Weights of a small transformer language model.
Architecture: rotary positions, attention and MLP in parallel.
Training: a variant of Muon for these matrices, 129M tokens.
MLP neurons of a small language model. Each row is named by its layer, matrix (up: input weights) and neuron, and shows model dimensions 0-191. Each number is 500 + 40 x the weight over its row's rms, rounded and kept within 0 to 999. Numbers have three digits each.
Before each neuron's rows, "fires on" lists the tokens most often at its 100 highest values on Wikipedia text that the model never trained on.

fires on: "s", "l", " pl", "le", " p"
L8.up138:467518441546496545492463508497539448605510530507457511543495496505471500545480483514448478448522533545474508474455494577536477486494530449521518503514486495490507483527464480460536489493519525432467398522444524522515531456559523445525475506445465570502442474486518576527455490491454544545518500523493482507541508484539470499572419555549453442445495471527547442469454529535502491436489546561528559535515583475546511475521511492461546545530500512555535467530541338494497478483485520495430439557533529513544524408585522467579485521558524482511540508531483475581457556488482570481

fires on: "n", "i", "al", "ter"
L7.up197:460474481467553501509512545498478479512547529402474541562478528458480517471557538499483533509447557452501447498466430474573457549497477561480514485498489502525395560530430563589462462456488490480547493512522491534477518584534524452477507520559493469440558414447482511569571463411487540486476527518453554467549544429465509503493540499543428485469453563527481497548547466486544473573459457483478493498589526519414480449519522528486513493439578530435462504526449570483473454496438457509454523511485503565560492532504505478520530499465571485527451466513480518529495520494488520482

fires on: "l", "p", "f", "el", "on"
L7.up317:539443494472445528461473624550493477471471484542600505494547480440529502499425507486546517541581438498445468572480504491521433579482528512505509481492484587502365552528474518538510414529487545474504515505568435569465538495490479515502530459513506485516459528482454470528575482450434523479464532464515574531509570465492524551529509491496500456472473512544495517479481534582448515494520479541449467516463460469500514539399540519538481503468493470459525471487479422528446469522499526425484530489500487465529539450483521463470535563487505502404475431539520525480518469543549538462

fires on: "\"", "st"
L7.up120:565585516522559525472456503535442491485520499551499501495541515473560429507522485449483514443477457559476534469534480528523496538515468575543505496555461531563511463532468525510442454528502517453563464504551475559564488432380484480575549470481513525501451495487509485469423529472454442501494521510509469520478479552457507528532476524553552529431499525492499534561542540428553547432485513502565486548531539559495406404462511458468535460478467538492481467549481542502486408518538485494457412523576481458500508440502510500371535503510494503512520512550473481493500522537565492524

fires on: "f", "om", "iv", "at", "on"
L7.up21:535456480524514479461505523469474486455511542527473513506564449501570531429487485468561501475437463543538498474482475424500487530538523502434443463488539492538529494451481491473539483562478564511483462527456552484512540483512511481536492475452514512493519354566492499495492454526485541505606486487559543506475507481485449526512578568491416548530492486565521573448499521460535484448465520522464460495465524475554542554532499459513490457504558557613542443466481423556467452512466480501472450436483499529440535532542503450478445585563552464512524512487500472470611472537499542496

fires on: " to", "le", " g", "e", "5", "h"
L6.up309:412522545460527467480460386438501538542545534490527462546548526483514486505489508436482467556517519429513561482476532393530529455597517491483502517534553534516471502504428482468481582551565533535553474533493407489450471473523548529508426502507567475474465460536506558468435511480530562531565509467439512397485471517491475417511538481562438451535464532537537563499560505497493505494522509491486481473590459527508451486498465479488525513432542503497473595500511499478518540522478460463468500534450514435533509489565497558506546492500509498481467555479496496400454504515490536507

fires on: "t", "b", "p", "m", "g"
L5.up290:484446466546483493431494520506555504448511519493466417540473479528475595515480494494508448476541541501471507524510511465483486444504514512521472447617514492498491516566555448448457545474465469507567467463538448589530546504491511522458534459528481513481456454568436529544520458445444565528526545493540558497500528460501502434468590528557500381497529436504566533500462507546525455558468452461483499445488490466501479490498484488471479523529511528511431549475556436477470565470510549495447452472506517610519528473493554502511516555430521547507439435549569489558449504469470501509

fires on: "s", "st", "t", "k", "ul", "art"
L7.up71:488566521537439540500434506514465492538472486527490551547493487531493447514419505492498532540532549566472461459485438561434488497484480465565451470553504551509519489566515460488475429462578426526522485461446458517506479460464507508474595594517471544505450543544453514467466442517555449504499566517488492429552515517447513499500495485577517503391422572516499513469531443499510409496550501575563507437482587584508479480530513460538522469516442495518469449451482508490490448495549509468461496557531494437468488516536498499503521513513527526472447545468535461578520513450466486551

fires on: "ed", "s", "e", "n", "t"
L8.up65:490434548514544548474549528516508495491547504521435503451538454496459456539510427448563489557464389446451517439485506544519537438414480560527490503522483512560448498609496481536524433459495471492522460498532502473496458551498465456468565569473487498497510489525444502523512495522576497527495560423522525525532504485512510504538502487568508507469468511529487448452501483532518482551482501525512594449532499520444436466546453509446497512469543575446495471475511432480475529436487543493528520549488559480530508469514453524481582509467472533458603538532589490536467483449491543388

fires on: "ed", "t", "f", "e", "i", "on"
L5.up117:458560539458541516497545526517457559518551509506526566447513499540497467454562475514525570464552486488584537503482512492441516499558502521507481400450536497544467495471495440463481420480517503529492481410484389549469561482609485501519437566541483549467480532503503575541509519552484470544567442516496494483457522498472464502489479530526524487453532461502466525462564530505466508511507470551421519528527446485449487503426413509478444489520487449475554436538465479478498459502481582470458492538470478491623473461417486478471507509542473484487497470567493594532511541512516525514

fires on: " h", " f", " he", "al", "l"
L8.up381:509497509532525567551530549547483488474506502599435521454570519473517529509490455511500427464513470531450495519489495516453494510461506498503459484498478481567536476497512521461421502514592505422486560475566526498451446518413576468557444484511517482495475503461526453458481414462484520530559479510520486419506504551536444450470501582552512433441467495511564479521527506555527530469446541459467516564506524431519485576530476536462499466441485441462498444455508512468545420583436514500557481508477478549530444503536526499545544542518517610461511522522420448547509531482473505472

fires on: " v", " ", "on", "c"
L8.up186:508462455518472570553523493486544449544490427465509504529464469449452534451550561485529534478415542464459518549485473520518428552499559472527485485596498512491493563457526516502546534527525511432541490402518492438557510545481573473472582519445569429497541535536518550496426513467490544410451477475458523490411458541479467478530440430496505572500477445510537561461504508560534537493518500503443506546533478512483507517453516468522483497445532471477517480463502414497529532501528549492484592529497545477380463555487539553474498531492529456527478538486443495487530489467525481529

fires on: "l", "le", "al", " |"
L8.up71:525490496490473587473569465475512522487472541507564457459469489526443466476465532516517568529513509512456497489485472555492517508525516570488471480482466504498475501517419469546454445523590464560489477578526499397528518454479431431618504494574468547539499495570485464426517512508540497536505491555445543505568529509466444550501462483505434518492537492463478493462425475483533497494502459517514498572455561458455447524447549520461506495457475395443469528500463497504532561518471580477490537561498577433547579493518526514525481496458441535515477549479532558497534537495527578495

fires on: "s", "an", "c", "ew", "e", "ow"
L8.up166:460464475477504509474539533560456566499525503482478490484518493602544448554457490505516510521495470477444542498526446497511466494518492487521488510506546449474526486524499467491524541513491547407530456479543485445510434426488422505492479460531457511455425549469521548574644446541550514486394555487526476531500523469471520462546436452502543557448446462536480494465506483534414475481548499557560499513508558544417543525428526492507586487530502474453519497449475529568529475447502447532546456479521513506448500453466487552484524474498580561520482504539552485542523460488498590509

fires on: "e", "am", "ame", "ot", "le", "is"
L8.up21:481496390494573420578567495453471542552454470514566478484483539485461554539483516452553431544506503478485518553482533497486506518452543478435496538458612495416486523508537577498428502555582517506504524469448529578435466536450547519449516453514463520516455479505483435536474509474522564533572482532429543452525488510529405547474488517518489507501515467521572432524512485546455487478453520534526479454503540541476519496532531493476517557501559452546402538528534425478509501530442483520498511566548467482483533483496535464539496430492453515516526480551486497488528460441506509537

fires on: "ac", "n", " |", "al", "t", ":"
L7.up52:460432508489516513509505443526479526484588516502418538473445481505433470513524491509508514546409499526523556496379508486500605496555480552473483519497464516468494488504481507471515525527471518478518537489592480510483491506457515449440486501537562467501511500494463477494604496490492476486475510479458555432467539421520535487421546604544491550459445528464548546475458470467464465484520483465500477516467596471487551556534477506464503524450497564442470470502415480541506487496533548534588449545566531416466510517508474519450570456483484566542517492579474481502458575489479466502

fires on: "u", "re", "v", "el", "w", "h"
L5.up97:478552508510545475537528480508505490539496507490455514548483544582494487554491535478485488583467493583555468423488505539566511531436466526394458506491562512565470556542568500547466452515508545552531482443469543613514501538458477528455491460499438529501519583517464486440460465504527460535548478493504464492475486460494452488517541455430468482455512503568481518553457494483483508597517449486470512541507519535572514489513466467505539467492454473456508544526595452540462474501415506464443409550482503406433530538485490488459485539597466525531480555490484504524468536460505482489

fires on: " h", "g", "k", "c", " le", "an"
L7.up96:618475423426483535484507529496568450543487439496524473508523508536542484515487424467513558489575472453455534481525412567494541577480457479555521448534550522422459517492497488479509541475516481501457492509468522522480494492509453517504541477560494499530409492460584526453494547487523513546497558485497455515479516486549464459551482447542485444431447487501528473479429472484442509496517568532530521496486515530468543504567451485563524508513555524521418458537492501485517471521466515531449478427508547425508601502471551488471521431512466516497528497532554354487501536493527525551

fires on: "at", "on", "n", "ac", "c", "od"
L7.up143:485490482498506502479515517436527472442523507517569554566517457537427545486500496530498506505492481469500540566493472509578324497551548512570588462550512537526459488466504516456465471511532483531455485445502450483497456478517460520499504531512460575432418526489465474481378464442547464519494455531493602508510475481551513531544512467458450492474558520492453537453490459533492498476547495507521494380559469510472566524471516556502553455472471502514519467537506523507572525524542526525462537473553504520447513521497491545473502467432412530552524496509487533433495462518560475486

fires on: "ch", "il", "u", "z", "ct"
L7.up187:540502486547506527579540453409484549440503519486554496509487548508570517587474480432557534494534558557479493478491544480455487497566533565548491509457498554523520528527380445455475455555478558493551466481467482459517531468563490394462490459452530515500411526467483518476429508604521437521550497492518547458479506534501453480483494477510512586493469538539554453469434516537499513467484534458530483513470531440578443481478576569484539440524493482551482514514508438567481448522587480551511505472477556472483508556523489526504450506485520430489483487502461510505479469504536526507

fires on: "t", "ar", "ing", "en", "el", "on"
L5.up11:468472452502482518515517571596456471467495492435476535431522561396533502510539431454503514499513504494544513460484496521529504457488469467514536473499460571503541470526520463522492479461533464497569482496518500502560544507468495518507558512522515499474533534485523500507528515586523442521497483505460542498522518449526509422509547493478484501437443567444410565509564487569542462565565504520504488472445463404513546447549466503464460454533566552503534518498476485371470476509480481524498452463518490466527506436494526439479558445576569461437536529589415513496575466505492496473

fires on: "h", "re", "e", "ber", "er"
L7.up117:451527545547578529495527489513455533521508509569512470550517515479519527475550489481502540458467468525439428412524555465479533469524518564563536482617519532505481477492434488491463520450535474579517500552493502523482473528482528481454548447546572529457518510469502485429503538503505496501562528443512493537450401428473556517508550424492544487499509516576545469509489484516574513528534508479464505462518466463465485502555459504496464511466439422462490498524593482481566449537504458470559449574563445459480497430507564485460476474561546544496472468547475591504519513418490515468

fires on: "ag", "in", "l", "or", "art", "g"
L7.up374:515437501513576487553458457497484436489514510490430447491482491510469502511569440486573485528460490541466509441508410507484480503491502601540444460507537520520493439453507546483635489536531471510531506529456459475489527598514474475453533492450517536506552494533562522459515522551516511566486547506444493549471470502536571508437476457513485506408419488455536530503452536496475497496502539542520532507457533499548485471502460537511456453460452510482494492452418533430491468493483464551457518493482522541550448497548535553536512450566473500484437550470523556442623460481515567516

fires on: "r", "er", "6", "ir", "at", "7"
L7.up108:486551486546474521585516528521398478478420547491406437556521536479554552561501534492485555556476466472478468556473524574435518458484391533412542525473446517463478529522450517521494566538456503487508490530503520466529475537581503500485514532457489438543515474481470478482424566482424455468502534541487534484500527475469444508477496515501520556541535539494500550544535509453459477501516489505532482486404541423547588457544507509433492485418530511502477471510541496519579560507503494490497472504492571527491561455522550524484439563479455516452547467538555485478513428492476528502

fires on: "in", "k", " 201", " 20", "L", "r"
L7.up99:487540442495628472479508554548507522482482516530502478508518449490468552435554397560506531408499515485538511516457543456539500511536477553529493482427513505507479430589462565590524525498532525576522518536485513510486509511518481474490475536484484498588484573482488463515500463448474524508456468514484513563502536485573546503499582479419506463512474497508555461470443500457508432488593491522516515469452444448497466471418503491550541570463452571474535483475534484532524524546464475495458478484514489435465427479496536478437485397512481488535467432529446566485551495483490513470

fires on: "an", "ac", "es", "on", "qu", "le"
L7.up193:509440477541558504537432531510537555563534509508512536438506472455565580476564578532475516516545494479479564494495455471498439542586468444468476462547521513382525499446471532507502541530569516537416482537550476535547490493443477552494440433585502493493476506532515470530490461480508465519530527505553523442508513448529471454553514506550459462478521500482521531505525489503483546382567465535512508491479444472508546442510534508538520510448464511449520546509437517493415451552504483446526529485504487388474519444426501503578521515443442530495564510477536548499459479488518475495

fires on: "u", " U", " he", "es", "ad", "ou"
L8.up244:458463483476547510450521506520482487539541488430420457476494525522534536518427479507468574559523427486471530516579463500495511441590500478565489498546560519563531500423503521559495458482551482552443502449523499451469514499520515476549529499470484465535534515446459436500511436474555550444513438418534550460525486448533599511518547450494497502493493509419496459488447567452523461510603553567509548481502498462511488479561497528499453510469501492430461525473469505496482441515535517569497523418494482520501451417468494509525521498507477576501584487546525500582521473435549543515

fires on: "f", "r", "ar", "ver", "on"
L8.up154:502488429477528489500495536464515476505509516465519523533565480508413456477521478523500507517477459441474547566511468554562454445494484425491441424545499437565547488504559519508471396536518479545439550502465475461481482475502504467470514574531483521612495514563423551485547502555446496521551543491439591512461562467510512462491487530454480459533517528490496501478564536511486497525497459504433562485528506543555455527438517490484446538432455510478561439561467536455509500555531508461490547540572474488579511490592410535554475479500530505477492562501485524561502482467562509504

fires on: " com", "om", "if", "ra", "al", " O"
L8.up375:516556474543530466495502442453470468563572459530457505525517460487543489498569504565488461557508509510480477533497516539524529507467589530552473466522406500509495493550473527566549509464480475547522548536515522447516586498569521488468547536455485495474568457507438460397464522495470481487495497482447515507414513508425426457467572566527513490488406461440456456412486510539492464464481537508461502539493498535567531471501466535410475457481441537483481526498470440503487531484471517576481527548523544415465459524526523533512553548415517513508518514474510492559543578510564535513

fires on: "w", "f", "g", "st"
L5.up157:483481507537580555435439560542469490506484492516546541549506489513561507542481486441509494556556521413489365447499492512494498451554444532479451514488457512537459511454467572471468518483435459499489511558441548501571485483463431496521523519439494550519504516525529528499461507529537557537500504467441477470489524581470468501458535500504481465500496559447502516529426527526575465455429429473548498453455574508561548449458440466485497452536518467531487399555500519475488442491471475548560465500557480520528481522498407535464540481516471523564513500597498529524507532519500447530

fires on: "ol", "t", "l"
L6.up235:546441543485528462521523499464570522484555552474514513406494559489456483556546457488474542491530542584520536568485514503450515426510434506433475497524500434538532467514385454435432498434513502505510485589390378505488463466529504546499470437488436509465482512516543547548529477532535505496479533456515443476498555477485520508448554574476493504509534467499523543496497545450460557479507520521548483474533557545538512501438504502487533502493513511579479491436472528500428538472508484462510490454528493497512500530531545402438482515451491499460472587514505522568522507447440519467

fires on: "c", "t", "oc", " |", "r", "ec"
L7.up8:502381475473531509557581431464454543585532417486498518485472513546545464492485527490433469507563503527457591556450444573539500514454423465492400509492477488513511503479525530451455529469473511511579541495488463515441516543569511477459548557462433519485509524558484475483509502542472500508508539441522481512482593482494455472466469529489427518468482526543485508550544477485539509527540523538501465499439455537479467527480525559517492534482419560522463506496485567471521396462501491584516488569499509491512582479519556474461533459522582536502499578543506522524491484523451478483

fires on: "re", "e", "ri", "it", "ic", "if"
L6.up283:513494499522543503525461558496536486488499534517537479558531512549492546438421454519490504593470583510442472458457511489580495466510538529577511441558532484541539477471508595497578426528519501483531537445467518544576477485455451554433585470500524465500503550467476493424506517532473554500501519503594520469469444506503477437461521499465381529497497554412486566520454472471473513551472495504484515534482563461477520485499447513522478520471548498454437469514541423455537483455512453534498548533528482503452423471547518512570401488494451508489516473520442520508526498514551510542

fires on: "in", "ric", "il", "er", "en", "ber"
L5.up95:512506517474504510467437521528455519428455567539539483571538440459475507499577496434457513468518532488532482536508461516524488475477439487491511457512504506494545557553498446538515491498511527457511459502576444530579506483592496516498521497498542494469484563470449504534392545471490452480568434479486533533584396440431460448537497486389575529477463484460568501496486480526487527480516540474445517491509513464446563483520590533549514467581584531504577483535497543470451543468547496467505484521480562509485484494454497536468436465529500429490530548527444506481524525522548452513

fires on: "er", "ate", "on", "n", "am", "ast"
L5.up329:450430504527475389505536516544484440530463504415434482519478475531592483464550501534511455511512498573457469443499492505478508510469493551437484529512516515521573513453483518527585499533462490563512508514440453573530478485497516561456410491510562501478475536494537526472477485412504474490548578559452494468463456495529503524558584528464510512468524560538456490417504476540502582529490506575535582482546447525477514489460558416466457515494476579476468486576483453482484496456512509504521472463467492476538527388491505502511473476514514581449492520478498550413504488508522524505

fires on: "in", "m", "0", "and", "s"
L7.up106:519568544514564444544456545480563587508424493467454446472490483553532481515501485540527581552491497513556491510451501488458516459523539496527499416526530524486455524487475577509490463493555479464561468540494506404512525523561538492536504449439423511543473464567491525514511460451508531451465479531454413545466520531499501593506476497544498523489442451493558476506563546470504473500486450472500501545410545500530522528487597452447520482511541463481484463544470514465512446518499571506458420551466504468514507453489515483551521529565583467521455468446527572510498400491448473505

fires on: "l", "in", ".", "el", "er", "r"
L6.up42:485511487526528495550548553449488521507418495491485534525510595494526530556532475490519487447498467438475540521552486514528488484523462518517542475587557504534494503544526507545531492521521504518471436545453507570542472437518425490529587519513448503600484480547511498512519515498514459429494471563553451475542506478508454434424460539420503509560443484534450488520513501538545480482492476428520522514403510435577499529470467494519515492458480456505474465532500475563469471515442470462498480558583585577393470517527520469538531441482521475457404550451457483488510443504550489464

fires on: "st", "t", "m", "al"
L7.up357:512550554473469480424447512566555479471478486542507508510453390474486542514501468561545466484505494485492530512530506500520495486516472507523469561485507590511450472585469466535547544513462437516567417466475478514490541434450552432487602477493484467551530544501444474498485458457505516534543508459458429460470471501567486551501497501599507502479545501490530496449506549485471460497583407495503496480539608502517471520519516501493539487530502492523450467495582488475516530531468407469487504497463461537550458587478477509517520482508458567488524448563491521569479503509511436383

fires on: "ist", "ad", "n", "en", "if", "he"
L5.up18:497509500509520488498452584420430530479511524525522521440520499504477534480494442515480437478475594466466508456443440505519472486438473500550500480505491526471492542498539462511585492589521454593491557484515509505454458547511541521526467429453455526557576548484442528451441493453489478495496533498514512477446483429491594575430480479544536504507464484517510461480514495440426516551407509493611495522509470484469486550540575448489497451482543512487579522496464514455511458517523532581469485506458467505527478481460498539547486416498513524442467446494541536500534535541478607498

fires on: "s", "t", " 20", " 7", " 6"
L6.up234:492489537456407523489465522474484540517493484564484507498581501505539418515535500621488542485488506467553472517505486488472439472517526523497492488450501501488481470491466487482510493508515504520545465541490457499425570428487625462496479507508470484495571486585449518565477472517420505485449493535531514441489546497482570487508457533492453469506493484577509445426461542483487527553521513519455553583512541498453526483475551502500539534496446459464510349533484508545509544519490523409541553577537545518547553538443511497484481458521480514601483524460441562495504470514512454538

fires on: "p", "s", "c", "8", "t", "9"
L5.up87:533456467481488437584493519426529522533487461501486503531465578537488515538459491502481471507562521508495446479568495544438485523515470472478492509516474442456505478505532518524453407497468518500443570443480469590440512478476517452430517566460473456511497458504546510489506439531498498534458485475561585521491498412516491504590558432460550538454486545496482486527578529529483530558549431524462574508538569527462490493472486464545550529501470490548482506528534459500508480463542482505488479515470524484564475478546558563491536503483441496644452528584507523477438428490456546469

fires on: "in", "i", "il", "s", "is", "ur"
L5.up160:444448529493484488480437409435514529530539575486498532485447492436504477455543506494488505517503486512521495508542463468589445518497532549479583463505466523448511509546467526503487502579521508480545534489418504559498530413486528495518540489479450529500498531431484485488518574533507460495457406472465530514529492485551575415577516473490603495479483420525527449500501475489454517498503494542475540541578577522546487477514426499501460481554606475463487436474523463508415527517595467471426498533526507479498505483444526515509440511508522447480486523489527536555571481427517552520

fires on: "p", "es", "ed", ":", "in"
L5.up163:414513538480533487546502547515509553484523546524497439572462448598509511485464548551522531458458450484464477561437519546484515539460462460541491552451515574413398541515546525515535510514515448497448464497438512453458504531510454456491569490499535473477503557511459503459541508486527498526490421570506510469454572513525498476544511492532487493515568495503586521506517444461519537472448449516464481558557497468552536493495435580488462513544446520568538418479567495470441504525480510551486556477452519463509432501529474531536548534507494504515492445450469483512522540531610446440

fires on: "t", "al", "ard", "k", "in", "am"
L8.up20:571543480468519527498505513492581533502465559509535459470525547586526516524466518548485521453474554511527497510470507522438443506549507508514545576426395539472381518544495482471491565432519492527507503451508449488415454445455468453519541508561471558507503524473505490571503510469451460502490551476506503520528481507629502508439454507488513461528521512534527484488517541478520528490505470547470458473459480539437409496514473434554547545491465538510483496494503482434601518532529504539538433502486430561509498428492506469401510473425536472525497509453498471531499405537506480501

fires on: "le", "l", "igh", "er", " h", "ul"
L6.up316:453482462549510469496552543522527473545477538463493492501478457446514451561520473524537523427475409561489563504515503490551457495497530472493509458568454512491535555468508489532527512521540520443485443513582496495509475529511605438525457481524455495485567488488473414430452473501484534624444516535508498446555519472488460419459518562529524382478443451464456548501475527517495451470575446518494565491593507537500500510474460527498448552553521548577526508512448499471554528454440537454414545469524504493483520443550507505491483523516506523451488542543503466508512440517481515455

fires on: "l", "7", "=", "h", "r"
L6.up312:549463519437466448554423575401510559511492495443542436500497533497594515491546384521524505428481535599582511518493502491503490438503490483437520547494513538496502435531568460499478478530461494439531514509439510478512375435549486532505477513497512472502514539479537522497563584471546453538479537515562482465556509477496508497501484501487530476459458478491479473504448490522554505537460471474542542500454495497441526457530441544518463410460532506503545404502533504518500553501516550527453479546494515484600465493508507476517578557508447518487513494572484518463511499466427502527

fires on: "ch", "ly", "t", "e", "h"
L7.up322:464508508468529530540454451466430484520534509511440433519503441592505539540436498483572490520523482521518474501466544409560549556506552512535476493565545521558517525555457436502476506504418453483516525482536490460459451483537502429484505532507503484466481476534531491500542460468508418541538492504546542485413454528536556484487539443555523502511532500493503442561514478495510571510551494511476493447499567472506497526422508477494401501442527429464448522489542595483542447462444463531524515494535518465483491571507476489501558415459518599442505488472521450525544583552504550533

fires on: " ", "at", "n"
L7.up115:445508505461472538584472564448512473465477474493505547481503542529562531480522495454503563485476469476463502498477509464539474517546503574508507462571431523556530474438502434545462491519515467506491502476558530556515473457540438439477451476525543477477510474561501388540549501511540475535473424470580537460527492489490468536536504580467455487509500482485555565514433455575488586511534545434532528516584576438506484521514445485494577454502555535509526557529434453473519488462464455494479496431490416533472487513520452435476497461488494537505484525414563487488531441486573479502

fires on: "===", "al", "est", "ess", "ost", "om"
L5.up212:478556510428463422459472502484514518411409572541508443505486482505510545459544430462480421496531526484524470507453474481512512546455507558535523480502440518538520481507467502571532439570601461476510462481541565534477531465531447492535428431425491501509443511538504564477493508493503476533478499425541541524453529460505528515465478568579480449528530585529539493487547510445439504453534471555487447485529526496487471493483576553529519468478549486518509526503469566494497581484514448467501517497474550477520525492518502428484529477439523468481499507546467605429557498563443546528

fires on: "re", "igh", "ac", "ic", "ar"
L8.up306:448470446480504469518456566434488564514424565580531466531521562525598461519521491639507557543529495496496517461435482544460486454543519509525459427501532473473511538525469512545470488475498588490527545466505507561536533525466470467505483509458494447557513465475523479496487533486503507552523588519514507467515438508515460536550459441532439532508479506506437403490403503441468538529547482504507507450571485563485476475450449576476479557475501523520514475493557542501551510501484487470457485521557535428587515475456558513473498521468473467519498431537453423507546472465529492516

fires on: " a", "se", "h", "ber", "e", "er"
L8.up213:464552471499573494529450477548518496485497471482459536548508542484526519507548503570503405504536435500435487490510551554476499525486511519446450483444532443476506463449431514525523510526492513466554502652529518521502476545518651507486430491457534434505525487484517486493540465540512553529586436489456441496491534462498482450509477470549447453505467545587476479513569479512512475510572461497500502489464462533532498441452423440505488490439498550478468532538530514507490514501507502489482529567504478464556429504550468537536582464535462499590516478488500501518486412545556526528

fires on: "s", "t", "w", "id", "ap", " c"
L8.up44:519494447554503464525519580442485492510531420493468548517540420449492502472525571509537507562504492508491480549487551555519505512550473501507443540491468484495494421474587443520478430559457539545476480508439522504521528481549521482467526511533479439486545517450528500448497391531476435511449446550558481499466555499540501504565515425539481464510442477454493560467500532526448494523476560470535531496531473449480460529479481528504426513543554542515476556566495502500469482537567537535460532485488476450474541493507562546539579550530451520445521518498377493521483409491434527577

fires on: "el", "ad", "d", "ord", "i", "ist"
L5.up25:463564422541503445412438506444500552542502524506545435500487414483481541472496475492424494551557466420461415520433484521505487573462595522508546514552473497592441473479546428559541493553516503505486534511461419531484544488477506460516517498544499585474531473474528477499470530502515520493532435514522508498463500541500547594423495488479476495515407468494471519446475468508526432486486456500559443506513510557466495508536494561489481492483518578529512543497458519537483498443496558565514508504474545576528534406445557549462541514471512499471520515548483531479494488578482494477

fires on: "he", "ra", "-", "1", "ou", "al"
L7.up20:432485510483482451491476493451473526507529483549516422590495514507534504434474513532497516582507517475514468537452491474543533518466481534472587454487550518532525513484504518567552414419494581565484584499499489440490495582524560517380508528521473482509544463453482507487522470523408458474487568457524582464497499530409538468492522469483543490466502470457472486481559573466516478517537501504511467490492456453554556508504505444476452495437526583473504500502470452527533472518490552521458492492419474533464531480469518442429530568473518545503573518542578478519498531498432553460

fires on: "ag", "f", "i", "w", "ist", "st"
L7.up191:502425603512507464461478504534516585544498484380504527521498458505490460510437485554476509494527539511535460522540414517437550512550397525478468557459456514475452578501560483460493459495420556557455418508493433599520526509544605506446469501485512444490521509488477535554456479536477512500525508534532462488524556499462507454510468530492441510473453483459529521507541531509460508510524459534517466507552550513456512524478486496518453505510466537478535534447505430530447475532452503540459437558552531453584529488466394488520496557494483526588485502481519487492507496472554479548

fires on: "in", "al", "ir"
L6.up223:462528544492504429554550557438511513425499555528504447503510554521496463497539501463546493486465505456522524500483442437429435503533481539486490436470463590473464462525473485593476505561547446515562567549468471515524540467539497445583490459485514494493483497486517493533472534483481541517530510518550466493534474512484557551582490520484490512492505511502450499466485501482466422476440525581500447476494518484434463447526519482498527487471512579458423448524406575459529460524497500502493488555495465439567565462557593545552530469577540460440443426454457515479538523489510555515

fires on: " h", "p", "b", "ce", "n", "er"
L8.up151:508460456496524521465521583483526497571566449537556478515490544528522463513479450480556473459494555526507448431536468511509417415537475506557472444509470512489514448533587509512538526545520461538529473469468369526491477498446493505498511478536492473528510485466512471447506580572501523511496528471506481489490530460490525415470454440559583422480539504489555529485494481463440481508445507480498555547553542536552478468595494528505559471527527481514421509477498447464486534514453500530521502571539499456470511487482487508597546442487524543435474546552479488478412598488456492465

fires on: "ot", "t", "ation", "as", "at", "ect"
L6.up193:449463471485572535446481500555512556529529531523540525576452570484447499477556520435488472501534533488449488491473493510531478492558469446541471544510561510555558450446501510420463498512474496455480482444431495504400534450470468511500502554458449454503485543566425512520512520469459474476518592522458475533514543523575516474507560517582505533472549490510467513510540502525462511476547546575459439487477521468486534502498506514482533486468535558568486462481437477456474457507516491518482497538397530519469447597483528437528512471493495566485529611478515431427544497424497488439

fires on: "c", "s", "ion", "ed", "le", "ag"
L6.up331:474471425417496550522511521489518485576457515465473574514450584523512440498510509460463475469545516498519452499461444523509427435445518497514560479434466501441472429515457484506478563577489522530537511519481517530520510512465546571428568587455475537483528483532460446485560488532493465496506471452492549460572595445487479469525532523456496471429522534473552560516472555572522528498590484451476560485538535434498467590548434457501501498439437522514442489458509463490531481469499531550510508529526522501495473449538453534480551527524539498525530463508428435474534463488513490439